Weights of a small transformer language model: MLP 768 ReLU, vocabulary 1647.
MLP neurons of a small language model. Each row is named by its layer, matrix (up: input weights) and neuron, and shows model dimensions 64-159. Each number is 128 + 24 x the weight over its row's rms, rounded and kept within 0 to 255.
Before each neuron's rows, "fires on" lists the tokens most often at its 100 highest values on Wikipedia text that the model never trained on. A number after a token or word is its count.

fires on: "ud" 37, "ad" 21, "uc" 13, "ound" 6, "ac" 5
L7.up200 [149 121 156 129  93 156 126 117 124 121 119 144 148 132  52  96 183 135 124 110 150 144 150 101 144 135 151 142 146 139 147 144 103 137 111 159 112 107 134  88 135 109  82 151 107  86 152 134 104 135  92 131 131 104 133 128 168 136 111 142  91 133 130 190  90 123  77 138 155 130  93 126 119 141 149  98 129 115 143 114 140 118 148 116 117 135 125 151 116 114 144 119 154 143  90 134]

fires on: "it" 21, "ase" 12, "oot" 10, "ar" 9, "our" 7, "ake" 7
L3.up514 [ 91 100 128 142 213 152 123 118 117 118 158 164 139 126 137 131 118 110 173 131 123 150 128 159 105 114 143  90 114 120  98 123 117 148  90 100 142 101 119  85 129  81 117 126  99 180 111 123 146 128 161 150  72 153 102 149 153 139 123 136 133 130 118 119 115  97 131 120 167 155 135 152  85 138 125 152 105 103 150 130 118 124 154 101 150 122 186  96 150 152 148 156 139 139 133  72]

fires on: "ian" 17, "olog" 14, "ist" 13, "ician" 5, "ism" 5
L13.up711 [138 133 144  99  72 123 140 164 106 117 143 134 134 122 127 151 112 129 159 137 136 133 131 123 103 148 152 100 125 116 147 141 140  84 125 138 127  96 136 126 136 102 159 112 149 127 164 118 141 156  90 156 140 122  97 123 121 115 119 114 131 142 138 144 171 159 150 151 131 109  95 144  73 117 106 105 129 106 125 122 116 166 105  94 141 123 108 166  75 139 136 125 135 154 119 113]

fires on: "in" 36, "an" 27, "v" 9, "b" 6, "inn" 4, "ich" 4
L8.up650 [142 134 138 140 121 176 112  98 121 143 158 131  93 136 109 140 110 160 117 156 162 108  89  98 137 125 125 139  93 149 125 138 156 130 134 114 159 111 104  99 117  80 176 129 129  89 136 108 125 119 117  98 112 101 154 107 143 111  86 163 133 126 109  86 144 136  96 121 141 131 144 103 143  75  91 168 127 156 133 121 141  91 150 130 116 139 120  79 115 134 154 114 114 145  95 106]

fires on: " in" 19, " of" 17, "istory" 16, "uring" 13, "illion" 9
L3.up400 [169 134 154 157 134  81 136 137 117 125 113 152 119 120 147 166 155 109 142 146 111 145 116 109 152 117 124 109  72 134 139 140 121 126 111 111 108  95 171 104  85 169  91 118 139 127 132 160 136 126 132 102 132 130  89 126 134 147  89 154 105 115 149 151 154 113 156 140 109 134 121 138 156 110 135 124 106 130 138 125 102 152 153 144 142  92 155  83 110 140 112 127 116 132 145 113]

fires on: "\n\n" 14, ")\n\n" 10, " town" 9, "age" 7, "le" 6, "ation" 5
L7.up458 [121 154 101 155 157 111 141 111 103 181 130 105 160 121 136 149 130 156 130 155 160 155 139 168 114 149 162 123  85 106 116 105 121  97 102 141  87  84 134 123 131 157 108 118 129 126 147 101 179  94 129 163 134 133 150 115 147 116 162 120  91 117 154 140 134 113  95 133 129 121  80 140 118 156 111 108 140 137 147 145 134 142  82 112 142  80  91 139 115 123 163 122 116 177 145 125]

fires on: "ud" 19, "ad" 19, " ind" 19, " ent" 10, "d" 8, "con" 6
L8.up754 [107 126 150 122 128 122  95  73 106 132 123 139 156 136 122 110  95 109 136  84 148 169 157 105  97 194 141 177 108 115  98 134 138  84  91 167 136 141 118 137 122 130 104 142 142  89 168 124 115 115 107 126 140 132 135 148 176 132 125 182 117 139 164 139 130 140 101 121 142 137 137 115  86 155 124 122  94 109 161 141 166 153 101  89 102 156 137 145 145 109 158 121 168 122 100 121]

fires on: "l" 24, "n" 10, "ip" 9, "il" 8, "in" 8
L3.up459 [119 134 103 167 118 132 171 188 146 159 142 150 149 133 150 126 144 107 114 126 130 185 151  86 123 179 137 120 104 106 116 125 101 151  84 151 102 115 130 104 148 116 131 154 114 160 104 103 140 140 150 149 149 149 150 130 143 112 137 129 140 125 123 126 121 175 131 131 124 138 137 118 113 163 129 114 117 110 130 121  96 120 116  72 152  62 114 107 122 171  97 105 141 156 121 154]

fires on: " compet" 20, " eff" 15, " fin" 15, " Championship" 15, " resp" 11, " def" 8
L2.up33 [110  99 135 105 107 142 131 133 118 125 123 152  99 168 155 119 112 150  79 117 139 100 113 105 117 166 130  94 142 149 183 154 126 181 128 118 118 144 116  91 177 148 138 150  67 139 122 150  88 114  87  86 138 118 173 129 128 129  83  99 129 154 138 114 131 126 128 170 142 132 138  97 135 134 128  96 124 142 129 100 166 146  86 108 177  93 142 101 108 137 128  88 110 124 173 164]

fires on: "2" 16, " pre" 16, "ur" 10, "ter" 9, " Pre" 8, "5" 8
L16.up421 [114 112 145 150 143 100 120  99 110 160 122 126 105 160 107 100 134 101 100 172 117 116 106 135 157  99 126 137 190 154 119 176 148 140 147 120  88  81 112 127 130 131 155  99 103 145 156 128 119 119 132 122 120 117 134 140 127 163 105 130 154 140 132 117 151 128 129 166  78 144 106 153 129 140  93 131 129 149 152  84 122 134  93 160 116 131 140 103 133 164 140 167  94 113 134 133]

fires on: "u" 21, "c" 21, "re" 9, "d" 8, "n" 7
L7.up468 [120 118 163 102 156 124 149 140 159  97 136  92 130 127 143 125  85 149 155 103 153 100 147 137 118 105 164 126 118 144 133 129 104 136 142 114 159 165 109 127 117 145 118  92 126 182 122 133 115 154  93 143 159 121 145 131 124 153 118 137 131 115  95 123 226 121 118 180 121 111  99 110 162 123 151  67 129 135 141 145  92 123 167 119 125 128 100  92 128 155 145 117 118 131 144 158]

fires on: "." 34, "ate" 13, "1" 9, "ake" 8, "ia" 8
L7.up553 [113  97 147 150 136 159 107  82 101 116  68 168 116 122  98 143 120  85 148 114 136 142 147 138 141 148 167 128 102 118 131 149  93 121 176 131 135  86 105 127 131  83 143 109 118 142 139 112 130 148 118  89 120 148 128 118  97 152 117 142 155 163 102 147 131 104 130 100  99 163 125 185  91 129  89 127 127 134 125 119 164 120 128 145 147 103  82 109 143 155  92 143 101 125 158 123]

fires on: "." 17, "ia" 10, " K" 9, "ie" 8, " W" 8, " M" 5
L12.up437 [108  92 131 158 100 164 126 138  86 133 108 146  96 136 119 132 146 105 181 117 143 155 128 138 115 111 153 119 147 121 136 157 149 170 141 140 130 121 149  96 140 101 121 172 104 119 140 139 139  91 124 116 109  99 120 134  76 114 131 182 124 144  76 130 137 135 145 153 145 166 140 172 136 134 153 129 128 101 104 135 149 107 138 132 125 131 126 123 134 110  85 117  65 106 136 114]

fires on: "ment" 20, "on" 10, "ing" 8, "ist" 7, "ism" 7
L8.up695 [112 118 143 147 112 126 122 135  90 102 127 135 120 137 150 150 109 170 162 127 134 142 160 144  75 158 166  94 113 127 113 151 123 107 171 155 137 109 135 102  66  70 105 122 132 108 127 129 102 112 102 142 120 130 104 130 139  90  90 160 158 105 108 123 131 106 168 179  89 159  97 108 125 144 139 123 129 113 127 162 123 136 148  90 147 159 179 126  92 152 164 143 121 173 172 122]

fires on: " and" 27, "," 19, "'s" 13, " of" 5, "'" 4
L10.up200 [148 131 119 131 172 139 113 127 113 131 110 165 132 128 120 126 130 131 121 124 149 101 109 122 169 120 178 143 122 123 139 133 137 164 154 140 143 158 171 158 102  91 152 130 138 121 117 127 158 117 157 116  99 109 162 155 175 142 119 122 104 113  77 126  86 171 125 190 136 122 134 169 113 110 125 132 148  96 176 112 118 117  77 138 105  76 121 130  94 130 136  92 111 139 134 115]

fires on: "b" 16, "op" 14, "il" 13, " of" 11, " against" 9, "-" 7
L3.up29 [135 114 137 168 124 174 134 123 171 115 130 129 146 107 113 117 143 125 111 108  72 147  87 130 130  73 128 155  96 127 159 124 119 136 136 190 139 162 124 120 125 121 130 137 134 140 112 151 169 118  94 158 173 136  95 107 155 119 115 124 116 138 136 115 123 105 122 107 121 129 110 107 157 141 164 157 145  58 161 131 133 170  80  64 149 115 125 153 148 180 103 157 150 136 104 146]

fires on: "h" 25, "al" 16, "k" 11, "n" 9, "s" 7, "per" 5
L15.up343 [160 104  76 149  98 158 169 131 131 153 109 107 131 143 141 142 151 122 152 152  92 120 126  79 158 140 156 121 121 149 107 128 124 137 124  94 158  89 146 164 126 102  76 161 116 120 170 108 123 124 144 137 141 136 100 142 104 140 103 122 150 109  77  96 143 143  75 121 108 151 147 110  95 109 132 161 126 139 169 127  91 143 105 133 107 125 127 101 126  76 113 169 125 150 107 151]

fires on: " Ed" 26, " ed" 18, "ou" 12, " War" 10, "od" 9, " Count" 6
L3.up567 [121 172 148 169 167 148 136 146 146 123 159 146 160 114  94 118 104 145 150  90 120  68 108 148 141 156 127 116 132 141 156 112 166 168 125 130  70 111 176 123 123 149  68 141 135 137  94 137 128 114 121 183 143  92 117  88 101 173 156  99 146 158 116 141 138  83 130 139  95 175  68 119 189 110  84 125 100 131 128 121 153  68 106 106 110  95 168 138 131 163 118 151 107 177 154  99]

fires on: " con" 39, "ed" 16, " fin" 16, " start" 13, " exp" 5, " compet" 4
L5.up599 [133 133 123 124 106 126 127 142  82  91 135 148  93 157 138 134 135 129 107 112  84 146 138 114 120 146 147 132 128 149 154 127 139 139 120  91 101 143 141 100 141 109  79 157  99 123 134 145 145 115  94  62 147 113 107 134 106 101 118 159 114 125 131 137 194  70 109 125 144 119 116  84 143 127 168 129  94 122 111  74 144 126 119 120 124 126 170 129 103 122 123  78 104 110 173 147]

fires on: " and" 33, "," 20, "ov" 13, "o" 6, "as" 5, "lev" 4
L10.up467 [145 101 160 125 126 138 139 126 133 132  63 141 147 114 143 121 111 113 137 172 128 119 110 116 127 150 156 150 144 134 185 126 132 147 110  79 153 131 146 139 103 111 158  96 147 113 116 102 129  68 155 136 138 130 165 132 146 109 111 140 100 145 106 116 139 124 112 144 140 120 136 135  69  86  97 139 122 154 189 123 141 112 103 150  81  98 136 163 129 142 151  73 134 121 144 116]

fires on: " World" 24, "an" 15, "ower" 14, "ock" 12, " $" 9, "and" 8
L5.up329 [138 154  95 190 173  80 129 177 125 104 128 117 105 145 134  95 138 121 164 159 129 149 186 126  91 151 140 106 106 125  96 105 131 133 142 119  91 141 106 127 150 118 118 135 126 111 121 135 148 117 132 156 112 117 105 138 164  80 158 153 124 143 154 148 121 114 115 183 129 135 100  80 130 137 130 110 109 117 172 106 149 154 112 107 119 135  76 134  85 127 100 120 154 122 101 140]

fires on: " g" 56, "ry" 6, "s" 5, "in" 4
L15.up560 [163 119 163 146 129 131 112 121 106 116 146 121 142 128 128 179 126 149 105 121 147 118 145 109 156 123 159  92 143  81 128 135 152 118 132  94  95 126  86 127 143  95 124 116 123 133 170 125 124 133 124 140  45  92 105 161 162 126 151 129 122 174 147 116 126  91 145 136  98 146 137 133 166 115 132 151 145  88  88 107 109 135 129 110 113 130 124 164 132 134 172 151 120 163 129 125]

fires on: "\n\n" 40, ")\n\n" 11, "n" 7, "el" 5, " Born" 4, "T" 4
L7.up203 [119 178 147 138 148 147 129 124 126 129 118 122 118 119 109 157 132 155 185 157 153  93 130 141 162 118 112  96 145 101 127 113 101  80 140 152 140 109 122 127 130 127 145  92 122 160 136 119 130 119 107 132 186 159 116 119 138 135 158 108 104  83 148 121 122 111 107 121 158 166 134 124 119 139 108 160 120 111 150 122 114 101  96 123 152 114 118 105 110 173 199 111  85 147 106 118]

fires on: "==" 35, "p" 18, "uc" 14, "ru" 5
L5.up148 [ 97  98 118 144 136 140  80 134 120 110  91 138 118 113 121 163  92 154 143  95 133 149 123 161 161 137 125 146  93 189 106 154 142 129  97 126 134 133 135 140 108 105 138 192 141 103 151 150 101 145  90 147 134 125 104 103 152 160 142 137 135 127 114 154 141 159 139 124 140 116 134 130 129 129 134 134 127 150 114 133 113 100 150  81 123  84 185  82  70 157 138 116 113 135 118 130]

fires on: "en" 28, "iz" 20, "ones" 18, "z" 12, "ed" 4, "own" 4
L8.up249 [133 171 101 172 135 107 109 120 115  82 154 141  85 128 107 141 119 141 139  55 155 153 151 147 155 138  95 136 113 127 140 124 111 163 137 104 163 114 129  95 127 138 129 105 151 131 104 158 118 137 125 165 175 122 115 143 176 141 139 159 115 115 142 111 106 163 151 108 103  83 158 114 141 140 104  69 136 152 145  94 135 163 167 143 151 124  95 132 140 134 142  96  99 129 123 120]

fires on: "g" 20, "as" 16, "ar" 12, "v" 7, "m" 6
L7.up185 [173 138 127 140 129 147 107 106 123 133 130 123 191 125 118 151 129 121 129 163 110 206 119 101 213 127  96 141 145 151 158 152 144 118 150 127 123 125 113 121 152 159 146 134 181  79 124 103 132 139 175 134 114 152 144 117 132 149 106 108  68 188  81 128 142 135 122 129 153  82 137 106 157 109 118 136 138  85 133 118 108 148 100 165 122 146 170 117 131 148 131 130  84 145 113 133]

fires on: "r" 36, " ar" 24, "n" 13, "l" 10, "d" 7
L3.up677 [131 129 107 104 140 111 120 143 109 133 161 136 198 136 108 115 147  81 125  84 146 116 152 126 126 154 121 110 152 102 144 138 132 176 134 128 109 129 177  90 135 145 130 135 110 126 136 131 111 145 134 129 109 102 138  78  73 130 107 104 151 144 144 112 155 116 139 153 125 103 107 175 162 147 141 106 152 130 104  71 127 143  71 105 162 136 118 163 163 123 139 172 149 104  99 129]

fires on: "y" 36, "h" 6, "g" 6, "ir" 5, "as" 4, "th" 4
L12.up544 [152 109 158 130 142 156  83 109 148 136 146 104 153 134  97  86 140 118 128 122 149 146 119 115 116 125 145 116 140 187 154 146 151  79  99 124 153 114 118 193 112 106 137 142 123 101 117  98 129 145 140 127 106 125 159 114 165 124 122 134 120 178 128 144 146 150 141 140 127 120 118  89 152 144 101 144 106 107 135 104 124  94 104 140 140 135 124 145 140 126 122  89 129 105  97 127]

fires on: "ly" 19, "es" 10, "as" 8, "outh" 7, "s" 5, "ies" 5
L7.up341 [140 174 146 105 119  82 126  98 120 162 109 142  70 132 131  94 128 165 135 128 107 111 126 133 144 117 111 173 149 129 126 165 165 136 159  85 136  87 124 155 123 140 114 136 109 147 149 128 151  75  96 177 156 136 131  92 106 134 141 112  84 166 119 149 123  85 132 123 114 150  95 144 160 146 141  90 146 102 118 145 169 126 147 147  78 142 140 113 135 124 116 139  74 115  84 105]

fires on: "o" 19, "at" 9, "ract" 8, "it" 8, "in" 6, "od" 5
L10.up637 [130  97 139 129 106 100 117  99 122 129 147 100 103  86 154 132 110 133 142 115 120 153 139 112 106 177 145  91 155 109 152  92 107 133 101 103 133 150 142 133 107 104 104 117 109 100 144 124 116 100 124 122 116 156 142 116 135 141 138 131 131 149 149 142 152 156  73 121  75 165 123 137 112 107 110 111 150 131 153 133 126 146 124  80 151 174 156 137 138 137 119  83 135  99 121 136]

fires on: "s" 20, " ph" 12, "h" 9, "l" 9, "ist" 8
L10.up593 [148 132 119 155  64 116 173 153 155 105 134 125 134  92 140 122 163 147 101 100  76 115 104 111 138 131 172 145 127 149 144 107  76  73 142 113 134 124 208  99 116 134 136 159 154 116 147  58  89  94 152 122 122 132 132 118 119 157 117 116 173 141 125 122  96 130 114 152 104 149 125 113  94 153 114 149  69 131 129 152 141 126 116 104 106 169 107 119 111 139 100 124 122 100 104 165]

fires on: "on" 22, "ite" 10, "erson" 8, "n" 7, "and" 6, " of" 6
L9.up385 [127 129 133  90 126 146 133 127 118 134 132 162 103 102 134 107 130 145 145 129 115 180 133 128 135 196 122 117 143 167 160 123 145 102 126 140 129 141 150 171 127 123 180  75 104 144 174 114 137  99 155 112 151 146 153 111 150 124 148 127 138 144 122  88 126 156 132 124 138 123 139 116 127 185 156 122 136 102  98 140  87 147 110  83 122 134 139  85  76 102 124 166  93 129 141 102]

fires on: "ed" 30, "s" 11, "es" 6, "ied" 6, "ates" 5
L8.up34 [148 104 118 113 130 135 150 176 121 126 142 152  81 118 136  89 130 147 107  98 117 106 124 108 163 131 137 200 176 143 138 153 115 126 153 109 154 153 134 141 107 116 143  84 140 154 101 141 134 112 146 183 140 166 131 107 130 120 107 153 102 123 179 156  83  93 152 108 151 146 151 130 143 153 128 135 132 140 120 120 101 104 159 179  83 134 159 110 134 136 156 131  93 126 136 101]

fires on: "r" 34, "l" 29, "n" 19, "u" 8, "é" 7
L5.up410 [ 96 131 110  91 109 123 150 117 116 138 124 142 170 134 103 121  84 107 142 143 106 195 110  83 145 164 141 116 108 112 139 128 114 159 123 126  87 115 138 121 128 152 119 107 142 129  89 119 138 130 126 111 109 128 176  86 121 125 127 173 135 121 147 101 100 138  82 137 103  97 168 131 112 137 198 104 133  98 109 127 109 133 167  99 106 115 145 136 125 153 116 187 145 149 147 175]

fires on: "t" 21, "for" 17, "ack" 13, "o" 12, "in" 5
L5.up167 [143 114 153  82 110 151 125 121 113 162 157 105  86 131 162 123 151 167 172 115 116 123 132 117 128 183 129 117 138 151  98  89 115 137 101 171 147 129 136 138 132  83  99 125 138 116 113 117 110 110 126 143 128 137 147  92 151 127 108 108  92 141  79  99 114 172 137 159 142 130 122 136  93 115 113 106  91 164 135 124 125 136 193 137 141 139 147 106 139 172  90  89 125 115 145 133]

fires on: "pl" 46, "mp" 16, "fess" 7, "fl" 7, "adem" 7, "sp" 6
L3.up155 [126 143 101 140  92 180 159 133 106 134 150 158 131 141 144 126 143 144 169 124 128 167 128 131 124 118 146 134 150 129 102  97 118 124 149 136  92 113 156 100 135 116 116 141 147  98 154 131 121 136 124 105 140 140 117 137 128 107 138 145 147 115  94 141  84 177 122 138 144 156 139 131 103  85 127 141 106 134 118 165  90 146 136 120  81 159  96 123 119 134 163  95 115  95  63 101]

fires on: "," 44, " He" 17, " he" 16, ")," 8, " she" 4
L18.up508 [133 128 125 137 133 160 147 179 149 114 158 157 138 148 118 167 151 103 160 164 127 141 125  95 131 155 132 115 109 101 142 133 164 140 145 116 142 153 137 113 120 161 148 143 149 147  90 137 137 169  98 190 175  82 160 109 160 146 124 162 123 111 108 123  99 154 149 155 141 104 120 109 184 139 100 129  98 170 124 148 133  82 160 113 119 120 138 126 102 152 138 116 135 118 127 134]

fires on: " of" 96, " for" 4
L12.up83 [108 132 128 166 117 131 113 121 151 133 110 157  83 137 142  80 123 174 132 144 100 173 139 118 106 169 118 146 122 105 169 126 195 100  97 128 107 106 149 177  95 112 124 135 140 122 169 108 128 112 127 134  93  81 134  90 140 130 103 185 128 125 144 152 130 118 148 152 115 106 143 100 107 140 116 152 184 126 158 147 113 102 100 100  95 133 133 126 151 120 154 115 160 132 120 149]

fires on: " N" 27, " She" 9, " F" 6, " she" 6, " He" 5, " It" 5
L18.up169 [ 89  82 128 122  97 169 137 153 139  99 147 153 105  95 114 147  87 124 155 113 130 171 125  74 126  84 125 120 150 109 145 166 112 112 120 121 175 148 133 124 108  93 105 122 140 151 119 133 104 140 147 159 138 129 118 155 121 126 122 121 107 107 125  93 125 137 122 124 161 128 113 132 158 132 106 126 117 169 152 182 115  89 129 119 101  86 154 147 134 117 172  68 147 151 122 133]

fires on: " in" 32, " of" 16, ":" 11, " |" 9, "1" 9, "=" 5
L18.up285 [150 153 140 117 108 102 147 154 103 118  86 127  93 118 119 137 129 107 150 126 118 138 108 104 115 127 141 170 108 111 119  85 138 138 119 107 109 131 143 136 109 140 146 142 119 130 129 142 116 131 119 143 159 111  76 129 155 175 121 158 120 133 155 110 200 170 198 106 117 141 142 135 114 112  93  75 168  83 165 137  99 113 161 114 126 131 132 116 119 102 123  95 135  87 106 143]

fires on: "h" 48, "op" 10, "ing" 8, "-" 8, "ok" 5, "erg" 4
L3.up337 [125 130 138 128 120 151 120 156 131 121 105 143 135 107  75 166 109  90 129 109  67 142 132 121 125 117  98 162 132 103 149 117 144  83  97 152 142 135 103 117 126 116 116 158 153 136 148  89 105 110 151 148 159 134  99  90 138 103 118 102 109 125 100 131 122 156 148 189 127 110  80 120 126 172 125 136 103  59 144 135 167 142 168 114 129 130 113 132 143 126 111  89 159 135 120 168]

fires on: " act" 35, "it" 15, " will" 9, " may" 9, " Act" 8, "ess" 7
L3.up511 [106 149 129 170 107 155 119  92  97 149 173 147  92 155 124 112 152 115 124  98 165 157 126 123 135 143 139 158  95  99  90 102 119 122 118 142 112 126 110 135 100 151 125 126  94 135 151 158 114 114 106 104 181 130 125  98 106 160 132 140 104 110 112 131 114 151 129 130 143 154 144 129 111 147 110 146 149 105 109 173 157 130 142 152  89 141 142  81 133  90  95 100 131 126 110 151]

fires on: " of" 79, ":" 8, " d" 4
L7.up220 [ 97 107 114 148 154 128 132  98 145 128  75 134 136 110 139  98 168 159  98 134 125 147 156  91 100 186 115  99 105 155 138  97 161 155 101 138 132 117 164 112 127 106 147 133 171 133 154 117 135 113 104 138  81 108 139 106 160 131 106 154  97 153 153 138  83 144 120 118 129 144 170 126 118 123 110 133 154  80 184 143 133 143 141 107 109 148 105 173 168 143 150 158 142 130 130 101]

fires on: " re" 31, "\n" 11, " cre" 7, ")\n" 4
L16.up252 [ 96 150 146 111 149 120 138 161 136 138 124 127 119 175 121 147 144  95 137 159 103 142  91 161 140  98 111  96  65  80 175 147 131 147 102 134 146  72  96 109 106 150  85 116  84 151  93 134 147 137 116 131 135 137 143 140 178 102 113 160 143 150 141 141 122 156 120 138 151 131 143 103 130 149 131 127 149  79 148 131 143 172 115 164 133 138 125  99 109 122 118 163 115 163 152 110]

fires on: "in" 23, "ict" 12, "g" 10, "aw" 10, "inn" 9, "v" 7
L7.up453 [151 128 113 130 112 125 102 111  94 121 118 103  98 122  73 131 147 156 143  92 125 112 130 128 143 112 114 156 135 138 153 148 105 107 108 129 138 106 128 117  89 165 141 137 125 101 125 140 111 115 162  94 102 130 155  46 111 142 119 140  93 117 162  97 116  84  95 154 143 139 167 124 104 123  68 132 121 183 158 149 173  98 129 114 125 103 113 114 149 137 117 126 106 141 116 111]

fires on: "n" 51, "st" 7, "al" 6, " N" 6, "N" 5
L10.up620 [ 99 131 119  93 122  85 145 134 137 139 114 135 101 179 154 101 104 153 136 135  73 142 117  89 107 140 127 116 122 161 103 146 151 136 131 124 122 103 137 100 175 129 124 115  97  83 109 160 151 112 110 115 139 133 159 135 138 140 160 110 149 145 132 152 120  99 111 112 122 135  79 140 119 180 166  98 112 119 119 128 133 136  88 155  73 119 122 124 100  90 171 133 124 101 118 152]

fires on: "5" 40, "6" 28, "d" 10, "ver" 6, "\"" 6
L3.up747 [105 112 103 109 118 138 134 159 151  72 143  99 140 124 117 137  99 169 139 152 129 120 160 152 120 118 139 161 110  91 118 116 113 159 163 132 146 121 130 171 122 133 106 145  92 124 130 135 135 134 128 112 151 130 102 127 104 160  59 134 127 105 140 115 127 124 139 117 156  58 178 130 142  73 115 103  89 135 150 163 112 146 176 109 100 125 123 133 111 127 122 147 135 131 174 155]

fires on: "ra" 25, "and" 12, "ed" 10, "st" 8, "1" 7, "n" 7
L8.up691 [105 126 126 106 137 109 120 163 128  82 137 137 138 135 165 127 139 100 119 189  68 105 117 119 133 138  90 172 156 177 128 120 136 130  99 145 155  98 131 114 178 170 115 133 150 108  79 121 136 119 144 113 126 132 127 111 137  93 189  97 122 125 181 176 170  86 100  99 102 145 141  84 136 138 147 134 136 102 119 103 135 137 102 129 137 143 153 135  70 148 109 125 134 104 129 141]

fires on: "c" 26, "est" 8, "t" 6, "ced" 6, "als" 5, "al" 5
L10.up258 [148 125 141 181 152 130 118 133 177 141 146 144 133 161 159 143 131 101 126 100 107 150 110 137 119 150 116 116 134 204 160 110 111 147 106 104 128 150 151 101 143  93 134 127 149 107 134 129 126 138 122 136 165 117 133 109 153  89  96 105 100 114 103 163 129 156 129 100  93  95 128 177 102 137 132 121 143 108 146  84 146 115 161 142 124 153 135  96 144 146  77 118 115 153 138 139]

fires on: "ing" 36, "ed" 21, "ced" 9, "en" 6, "ating" 5
L7.up545 [121 186 131 170 111 132  89 109 140 127 134 118 129 162 117 141 124 112 109 109 134 149 110 141 159 138 135 149 124 147 123 114 145 156 119 129 136  96 118 135 112  83 108 103 152 125 132 120 102 166 136 136 170 119 138 136 151 127  97 150 143  97 135 133 172 112 147 119 134 112 128 103 115 150 160  79 119 126 159 154 203  96 123 131 129 120 124  99 167 131 144  99 106 120 114 110]

fires on: "h" 24, "s" 18, "r" 14, "n" 12, "ir" 8, "m" 5
L7.up566 [147 133 136 121 121 107 135 164  95 146 127 108 212 152 124 140 133 114 151 107 109 144 119 160 149 133 126 123 185 127 181  86 149 106  96 102 150 148 129  88 157 164 153 135 138 129 119 119 106 143 151 108 122 132 117  84 104 134 123 112 156 151 146 115 168 179 136 183 121 143 140 140 139 137 152 126 174 137 119 115 112  98 129 125  99 128 147 131 119 139 118 145 158  97 116 119]

fires on: "ing" 22, "ed" 10, "ten" 8, "k" 4, "ings" 4, "e" 4
L13.up498 [ 92 177 153 158 136 110 114 120 108 107  93 147 109 105 138 138 142 151 147 142  93 125 140 150 125 150 125 131 143  78  98 146 151 140 106 117 143  99 118 141  92 105 138  90 146  88 101 140 112 151 130 166 136 164 163 138 114 123 120 120 148 142 130  93 171  95 150  91 129 121 148  76 117 119 130  92 129 124 155 128 159 117 144 133 131 128 118 171 141 168 153 129 134  77 129  85]

fires on: "=" 33, "ult" 28, "ad" 6, "pt" 6, "ual" 5
L5.up560 [ 94 139 147 160 125 118 142 122 102 127 141 124  72 126 101 140 162 152 130 125 163 101 112 104  80 129 159  89 115 133 149  86 129 147 129 136 140 142  89 149 119  99 126 106 119 142 137 129 168 128 100  85 113  82 138 124 136 173 164 150  82 104 154 137 124 109 110 130  98 146 149 142 142 150 132 148 121 158 143 147  99 186 124 122  75 166  95 117 146 111 159 129 107  96 135 148]

fires on: " ." 28, "ins" 21, " season" 15, "als" 14, " record" 7, "ided" 4
L2.up695 [150 139 107 139 135 126 155 143 109 109  98 116 142 109 204 128 136 120 141 144  86 101 146 130 129 108 126 101 167 117 119 174 100  90 139 151 161 195 114 124 114 147  85 113 132 156 108 149 157 113 114 104 105 130  98  92 154 107 167 149 137 155  94 101 131 113 138 139 139 108 159  98 103 178 122  82 140 144 126 134 109 151  95  79 144 110 165 149 130 106  94 169 130 145 112 112]

fires on: " " 63, "n" 7, " T" 5, "on" 4
L7.up30 [102 168 151 139 125 139 127 104 124 137 126 132 131  90 147 144 138 166 124 124  98 151 102 109 125 162 151  83 162 148  98 122 144 104 143 141 156 154  96 115 143 116 152 122  92 130 164 146 133 118 141 115 104 160 109 101 138  79 118 108 123 178  93  96 110 168 102 132 141 118 111 126 149 136 143  70 120 131 128 150  97 118 129  61 144  92 154  83 108 118 124 110 118 155 117 107]

fires on: "o" 23, "y" 10, "ur" 9, "ist" 8, "al" 7, "h" 6
L12.up75 [127 115 115 110 126 151 142 144 153  92 130 126 125 129 179 158 101 153  86 100 114 118 127 111  88 144 143 103  75 105 155  93 134 129 153  95 155 121 197 150 125 166 144 111 147  98 130 135 130 127 108 138 148 125 141 113 103 198 146 131 147 120 115 134 122 152 126 170  97 162 133 119 111 117 130 146 114 137 136  89  73 149 124 150  92 107 121 116  71 136 151 154 112 101 138 161]

fires on: " pre" 26, " Pre" 10, " be" 7, "es" 6, "e" 6, "re" 6
L12.up415 [125 167 142 126 129 127  89 124 129 111 138 139 114 202 129  62 138 102 143 147 165  89 107 107 144 116 132 126 119 179 133 121 128 154 144 144 122 119 101 132 102 121 155 128  83 158 125 128 105  96 110 154  74 119 114 173 131 168 122 131 145 157 146 131  85 146 163  90 121 141 144 110 169 159 111  88 140 135 183  92 121 179 106 148 115 135 106 163  97 127  99 147 123 120 127 132]

fires on: " wh" 22, " Wh" 15, "h" 14, "o" 12, "l" 9, "p" 5
L12.up133 [138 111 162 141  96 137 174 154 151 125 106 110 142 164  93 117 140 100 138 114 114 170 111  87 158 140 135 139 117 133 118 103 110 109 105 122 123 146 156 153 120 106 140 141 144 179 137 161 129 113 131  93 145  84 165 130  96 152 171 141 152 122 163 128 136 157 101 139 121 138 151 137  85 145 154 142  90 108  99 156 116 137 140 105 102 101 136 100  97 119  81 130 170 105  98 125]

fires on: " |\n" 91
L16.up265 [136 144 129 131 149 159  91 133 131 111 140 133 150 134 108 153 151 106 105 156  94 139 129 140 148 144 164 143 132  84 142 133 108 121 130 107 138 126 183 134 115 145 123 117  94 132 148  98 112 124 159 120  79 176 138 132 127 119 143  60 124 160 136 130 119 123 144 101 140 132 130 126 123 129 172 120 112 137 124 140 160 110 119 121 139 138 124 115 107 105 153 163 121 122 164 128]